{"num_hidden_layers": 12, "hidden_size": 192, "num_attention_heads": 3, "num_key_value_heads": 3, "head_dim": 64, "intermediate_size": 512, "vocab_size": 8192, "hidden_act": "swiglu", "norm": "rmsnorm", "norm_place": "out", "norm_eps": 1e-06, "positions": "rope", "rope_theta": 10000.0, "rope_fraction": 1.0, "qk_norm": true, "attn_scale": 0.125, "bias": "none", "tie_word_embeddings": false, "parallel_block": false, "init": "orth", "init_std_qkv": 0.0301, "init_std_o": 0.00615, "init_std_up": 0.0301, "init_std_down": 0.00377, "init_out_by_depth": true, "optimizer": "muon_variant", "learning_rate": 0.00221, "lr_mult_o": 2.0, "beta1": 0.93, "lr_head": 0.00479, "warmup_steps": 0, "schedule": "wsd", "decay_fraction": 1.0, "decay_shape": "linear", "final_lr_fraction": 0.05, "batch_tokens": [32768, 65536, 131072, 262144], "max_seq_len": 128, "doc_mask": true, "z_loss": 1e-05, "train_tokens": 492600000, "max_steps": 4493, "dataset": "wikipedia_en"}
MLP neurons of a small language model. Each row is named by its layer, matrix (gate and up: input weights; down: output weights) and neuron, and shows model dimensions 16-143. Each number is 500 + 25 x the weight over its row's rms, rounded and kept within 0 to 999. Numbers have three digits each. A neuron's up and down rows have the sign that makes its largest values positive.
Before each neuron's rows, "fires before" lists the tokens most often just after its 100 highest values on Wikipedia text that the model never trained on.

fires before: "|", " -"
L6.gate452:496500502458553508497460495516495538515487510467511521474513466539479458491495490476544488479519468495488525556505495521506520506464491475456518456556469456461498485476485502499530520457485528472520534497520538505528504519514497478525461455465451489478512538463497492493527479496474510509516486519538503526487524464504466484541549468525466485464492510499468494482485515514532542533483
L6.up452:504553480517509480480523525491507475464506483499461506463477471511528483535521476495503510529519450461487487566487505501497477473423495487508503490535529470453492456482479493510478528464479473478506521526515525496554510487512510540478528510454467502517505475484506506490467505527513555504506473462529500544527452495535495508534526467495502515483513484501495514492541531478494504518522
L6.down452:546490504490512522513485498488493464497500479507480484476492519466493482495469545502501513529502507526468478483511489489487448523527520502512442500483517508478456518479500499483491458490501471512499496465462440470504495502477507500510533480546579524495516534539480506488508469477480464551456490483490500523512554514495563491522465572477508538489467511493513526448466464518516472501508

fires before: " in", " by", " of", " to", "in", "ile"
L9.gate327:476484476472495486487469495486500473506528456493498535459538462494528539477537507474497448468512487549503475516541527505507504509493530451537456452500505488518473519501474533517499480466477502476470521489479501512514518480460535516493506518487535505502487542495512504533556541527510506478504528501518516473515496528473488494468491479519470502548516525492501521457486489561516500522557
L9.up327:494498513508483533531465537479524452531497482501512507451478470523506476514527521517500530467498509548512464500511547493500515506507464530501539465490517518509419480488476495480499517502523506533520505486505458495535504500476467498511479495481523531500509525455473520506506480543497508484507504522495443471530524477456515472514502472477490516507496525523514513464519543463476525505464
L9.down327:498483483467479491537490517509475454473474493463504507469456503482521521520463452498496545538530491557498548457498519456474460505511533476523499497502483519472495471471505484524483509481522556482532532519453500501496512506511497530481498486509493503504528500552515513454481506488498494510540484528508494488508479496494467483490568504498495498510481502472496523512509457529455475506492

fires before: "|"
L6.gate100:483475517502518529570472545496464488505494492476516520500466520515486510524481497466482512494469530506461538511482483519423492491509504447500455524544496521527479491492475545533503481504500496514511438515512487539506528558496525474482506500484504464479544503500460500503543509490482509524517494547510493481512513509517481491512503491515512483497488555460528472506449528492510495418516
L6.up100:466507522563486501530498530516509522468482534522507515486526509551503481512504500474507499537497467505497494530462527538493439530549505498495492466510514502505486491504472463540483465508480503528511484494503477480508494591478505526522509576502497515524494470506493543530461549487480529529525483510490509538502481505554467473522502513500492494520483488513472495521520539516520507468461
L6.down100:526494493451451488526547487503561486485505515448576504521494527557515559477467521515519493526537490511521523513517526489510481501453461485476498516504500474491511493484503506459502558475467513513489549520496468471496467518495443523471541488515507484523558526490543525499518511492516490522499478507466513467475532508508461470527489504481499494469487498495521510486514514524510519523462

fires before: ".", " |", "%", " km", "2"
L4.gate408:523492546541467529479555524442535488500481517465474508503487528558487444516459466464469498516464486510484517476476509512500470521512548525499493460470486538485475470461528511512491476503533484518508507538449530498463513474482483486484535518491531488538512543489504520516481500542504509468471530530492493525493491541508459542484536476501568497491512523484497482502509499529496517509522
L4.up408:491503511464506490471490477514511480511495480496505550542528492448502491442526514475514513474492488522487536519516460524526492544527524525538566514531498473481514506498469509496450520552490495496531485484478526486454496469506489509491550521546531503538481507526480513472499448503513506454508526453519488523539458461525513489521524530461476504469499481509470532454506476489450507527502
L4.down408:470551527531501537538489485498495489518477476546478490457499497537509494531504472487545516471497512510497504488464495498511500536518517520515491535543493510471494531516513491509418481490521480484509502530502492502481509502504460465516511526523503537564522515534536492491453508518500512518482500496509508504492472513486525518482523537522495496465549521492442490522531516465494521512596

fires before: " by", " in", " and", " as", " on"
L5.gate284:515536555444475499504498496512489523507532480525507497509530526481483534512509512483509430502558464494492501516531482483496486491524501506511525519486472489483512537489513509494469534471507516517469468514511460522505509539467502520503479468510492497483460488502500480509485469495488472563481483521527477496468445556538482510489486459536491489466489446534490528491448453454501499511503
L5.up284:503449468516483463526500525494518526501508515477500469498533456496447527493481500455529460505562499484542488510513490505487486490507496516519517513446521491503484529504519505513479534495529518505488526464502510490507469524509476521493509484478512499491441532449520535526469487488487528490491530525514518483449536523479522512464485491509535525512492555544500533491502482476474518515500
L5.down284:465476481522486508499499494509499512483505491474450494479495448503514520523468480500506461495481527508523501513506528490503484544514555544549499508474512483510526538493511491517498526517484517497543516501504475521492533461525454555514510487505565523493537501508528512520469451493518503460520512483504499459460583538516515536501486487476552509514525505487505518484531493510512503492484

fires before: "-", "N", "|", "37", "26"
L6.gate480:507512471499541491451483481498493469483503480463509496473510495533516489499449472551485491483518509450514493501509499486524493509526468487521536474496466423474447474541470479504567465463475518491485520488524509499536473484525504544461509480500503510467507475489499524485472464503494532521525464475517509507507498512470501526489468457492523530481513497485552496489471449569509484487508
L6.up480:517505487516490489526493487486458529509522472478516463481470475536458501518535489506519492465559523534521472505469449496462496500517497495493457497538484539511523513520503490506497490505475512483511465526436499495506499478510487481507543522478536514468476522490508500518446493498510475480515466504472531528506522470508569532486481517517478457527483544486496496523520478510484485501514
L6.down480:495507479489487500526514500482457499532515478463478498481499508527498489501487508477498515510465537603503468482512498497510474495478550519528486463500480521515534493452484489468503515479452512499486519483478498499492477478500474486484552530508485488472513521472501534477526493501469525529485508551462515449536532525465523489473523501444512481509459511483523507489501467524504476475533

fires before: ",", " August", " March", " April"
L5.gate449:499518507529469441463536502513481496540514500491508496449511458493443513509495509479495481517528530502529503479510510502483491515497473520513470502524452483471501566508518491483441493507532478521481513506472463539506490485539500477512536502514524507444529517477504488492508469457528473454496514485488483525495525521519492550522491529462521448522514512523509515465490487491504484486490
L5.up449:524500527487529521484527472468479524510526516511464503493476498471500477502502474488487457504515480544491440473523535481488500518486504526492508524537534464486509520481530481485540511479544501499490499502511490469501485490476506500520480532481465543508565485466506450493489513502551535522516543501482489526477504517506480538486505507466461460479507481522464476508487512543512494468485
L5.down449:559525495454504572494487492502524476499535502556478528502462506519506522492503478527510486506520467493509513495504481511490518500533530541507530502499484454499549477472526510542504543489469515505506474492446512527477512456459513575492494513512479520469523516497494525507490513508521513473483514523504494521511499501466462514506474467468484505481514500504503519503527459562463527509529

fires before: "|", "%"
L9.gate125:495522507491481509453496509474489483522490545491506451528486452514465500524453504477473523498524503533505508510458517589477516488511541497532506535520505497498491529474531524500520492472501483509515527530501480512503470529530451458492465511496524496528465518525507487507522558493493468468503523511475485500462500549530448485486521499480503537516458535510514477455504486495518490482526
L9.up125:530515551516475496495505550482480542514483467534500505492491512471525504478502449531490516513515518548486498542511474540495473500514514485504502552518476488536476475491445483472505524459476485524509499524471498447470467521511460518481481478462496492523477482476516513498537520503496503505488552517536521472458502466489490505490483468484502464455531473505471524509498507526490515489454
L9.down125:512479454470507547459505505534512491502532503468519497496508482533504494531495494451486490516531500485556475527488471532513502483516475487487485518496508494549510488483488469500501503493445511493513493503519539504508515464526510532477498533499490472528523510541519430475530491495505499461478492491465503500485495482488482535488517534507475541531494558502490534520494519497531514534505

fires before: " May", " August", " March", " October", " September", " April"
L9.gate375:530497505507463463486490496493502491519483502507490503507483479456466515500479499502507426483544527514533491525517513494509428466482501500480450482459480481527555492490503477492464481507516538526513525499510500504552522507509496538469511549509492511460490533450510483516547484507487476480501528501503480505505520507564482466516458482499494467546469463500524477505464519507532498491499
L9.up375:480503481520541449449501491497511472487478513523474499510517465503479531482513468500491475481539553543540501486497490550487451533511493495470474510507484484544490494507535490494488494536490514481483514491555503479556499515535558530536497496514488470495455549467527530513542498486493510505498486499535569484485514525545464520507500517463516479497496493496484485498508482513516530508493
L9.down375:517515483489444474509548474523540491529467474469517538475478500511489480482492487489484532510508492495529471530518535508486502478542568479474488512473471505494495491508496504508526457518504487524532498517470539516508482491558503515499512556520496502474545529513479507484565457518521499429488530548509503499526484517514463494450505533476455446521511514521498454505512527521508501518483

fires before: "s"
L6.gate348:503495512539481449497493464453516503514512453523526537497464510466467479487545572512534512495496538463509496484491491511492489505490527480516483494470499522508510481489476504502546446497480519458518501489503533488478501519505461534466515520515511515512520453490498450534491504485518498493485469458526518469560481483478504477506466507517506495490511488526518464522476523456567482449469
L6.up348:480507520508512505498481482491492530465496510484497559498463488434444504521494508504510521463506454492481477484508514465480505475497541512503545502514510514506543497538477499492467460534528521521499502521470498508522497541534497502458508551517474487507529481491497461481465508501516514455488516497553489503499516510460504503496496509474506477470474483518492469571489508451542488472479
L6.down348:501465517484476491523526512443444535518501455524521494512478523487449529531485494492493517489504516518509466487493479501497508483512493503490535496507562477490507514502470508511466490514500523533471524461501512533516448508491482523451469510496562505461497496516492467455527516517488501482495552516491526496491522520496422497480525523477528508511547519512563503492488507469493495494506

fires before: "  ", "\n", " 2", " 1", " 0", " 3"
L4.gate1:495490514508444533540547511457484497577506544522481508455477495515468470495491495507511560469515518519504516547478508481509505514490481488499534535512474500547499503509518493548472480536512541497527482481508492518466552485521500482545498514501505516507484491493482506476517472500521521514488521492454506496490477516528477520536490499525556497483471548521490474502492535492489547500479
L4.up1:481522482474483469488509477490508507480546471500513504556561522507500495479487523440511544476503489484462511521514498480499493506500487503513493466519501535532524497499508499502457527533522504537530495509525513498513508482483491453489502502507465507483507512461522495478444499484527492473487459535457478501510495457488518512526524493544478476546536521553474543514493488506491510521520
L4.down1:471501495498533521469529505444472477502444494514493495527506438501489500508498505491458476499514489490500527515521464523480475503489516509492496459480487520488486524524450494478513485449472522496482469466500461480493483513541497543503522470546525520525487519532506532492482439472502499514490507487488478488542522499492489484483512524501523512509512519462465484516483478470528424453470

fires before: ".", ",", " to", " and", " by", " in"
L9.gate268:482489466470526530481482520516505490454505478499467518506491475497508496549472488505498493505473515492522455478578525508489468474477542510483549473522497486458486524492508536513520501500523521514518492529509527522518503544491475445485542527513540504465502498510499498531528529485446486471552471520477554466518466544493491520506500519485477502513521553488455518508530497509522515493496
L9.up268:495470512498507481497515523502474485543531499505464500501461540534511523490501496499475486491514557533504472502535529520529523541493500510544519483497476498537463531533537441517479483512488449475533471508480475510524504518483520500508508478468504513488501493461473483518449524526488590479459518517489462472499557493487481495504506502490477541541499499511493487508499479473491489480503
L9.down268:475544499493525519465513468514492473528541505483524501491516490518497447487461492506510493529513496528502530494523517526504463509527562458499523546483526492487520521487505485513515491503479503489506511492506513468487529455530436533493541491501507459500491507505496491539504499529471482551548497517515452482508512526511503468471458509498512504510439544496505511498481500491490491498530

fires before: " in", " by", "=", " to", "ain", " on"
L2.gate432:501488487480467484458495518499498486506517480493528515490477529472520503514493482549499461544513493555505526498480534527497511466483506478500425529552523493462506499485487547520510545480468543507507545497488458527462487503495472486516462507498492466482507467481486482497530537496508531532493475497526489507457484528483499484533527511531512482485535529495498490527489502494472550504500
L2.up432:497496499489457469482515580490484498509528509505523513511519490490516501496510470499504528523504500527473465474513532509470460444439483492532478520513542515462500492482527495500537520477524533445524499472496477508497486508479496498528499521514503488477433468463511498509499469471506490544493479514541467489468447519512491532489527512538471452500472511516509503516502489486522489508547
L2.down432:503507511463510505544501469498497528537478479520488474458490514459476468523501452487507466512529485498531534532495451482562518540544537492505490487496511469508482480499491527520483482534450511495496544514524530478476468497479488499468488465506470470514523572519494498476544479505501470496494567494475557515515515504521479460518485504483512522499531485445480494459484483488491502524478

fires before: " |", ","
L9.gate80:519522484511496516475515525517493486487534526504532476481526497465495480472479509516524494453476518507452502510483513501495497508531469526522512518485499472468439517481493516475514525523533461512497509516516529509484530496495460514515563494484527550481512546544509463481533482547461497502509495499528481485504510490489500535512461501498502529530545488507509477528488474532471526454496
L9.up80:490488518511501515536523515496519518509498506510486483506519457480479483456552477494481504484508473504494529464528529433509473512487490508469485483506528485516488459499502469489519494520534505502492501515515492489489536532520532531495504499458502522517477485488502505505561509508480516519463482454489498550511515508473522481488518538494464519490561512488515519540470515467518518507508
L9.down80:504497461500506496481522477487505500487488556494475518516488491487467553442536510477495490486475504481500499505546507519502515475553475424487535472477460477458463522490455522506505487502510500516468483507515505493511530485457519475484490553548494499497478451498518484526531466509493513500517483497491490490530522553527509510552495481521502530513501485506513498518558506432485501461553

fires before: "-", " |"
L2.gate339:559515487472479506469479501489503465497496508485515493528538523477470506504518448535494516507482492486482547546482521493503500527527492471493491472472513464512508510524500507513513485567564530489506474534502481557479533517491510481481473492523594492525513507497478523478513506489476484507471538481525538517495467536493478521488500538479527503533493476518468503509477477508498498514485
L2.up339:488537531486463488498530487478484496485511505480463476518521488502510479477510488528514526454490527531529561513496498502513511480519471469531470483482457522459508518487507503463529482537531510522523501500475475507508506518489527477439498492512563544495523504474460533470526513506470478544476548496487486500535489496526464552490498546474464553524478526509462485502458482536509488525492
L2.down339:520492520505487544528504488482514476467468505492480524514527495510483512473483464508496477431458501502494500531518543467525523528502508460540535515463511498490492525519529507504507517517519459467483498516529497547494502457455493460484497476543555507484509486491489476485546492524499499485491567528574518531534475523489448483460456504479490501515449512484492506479444482504497461503514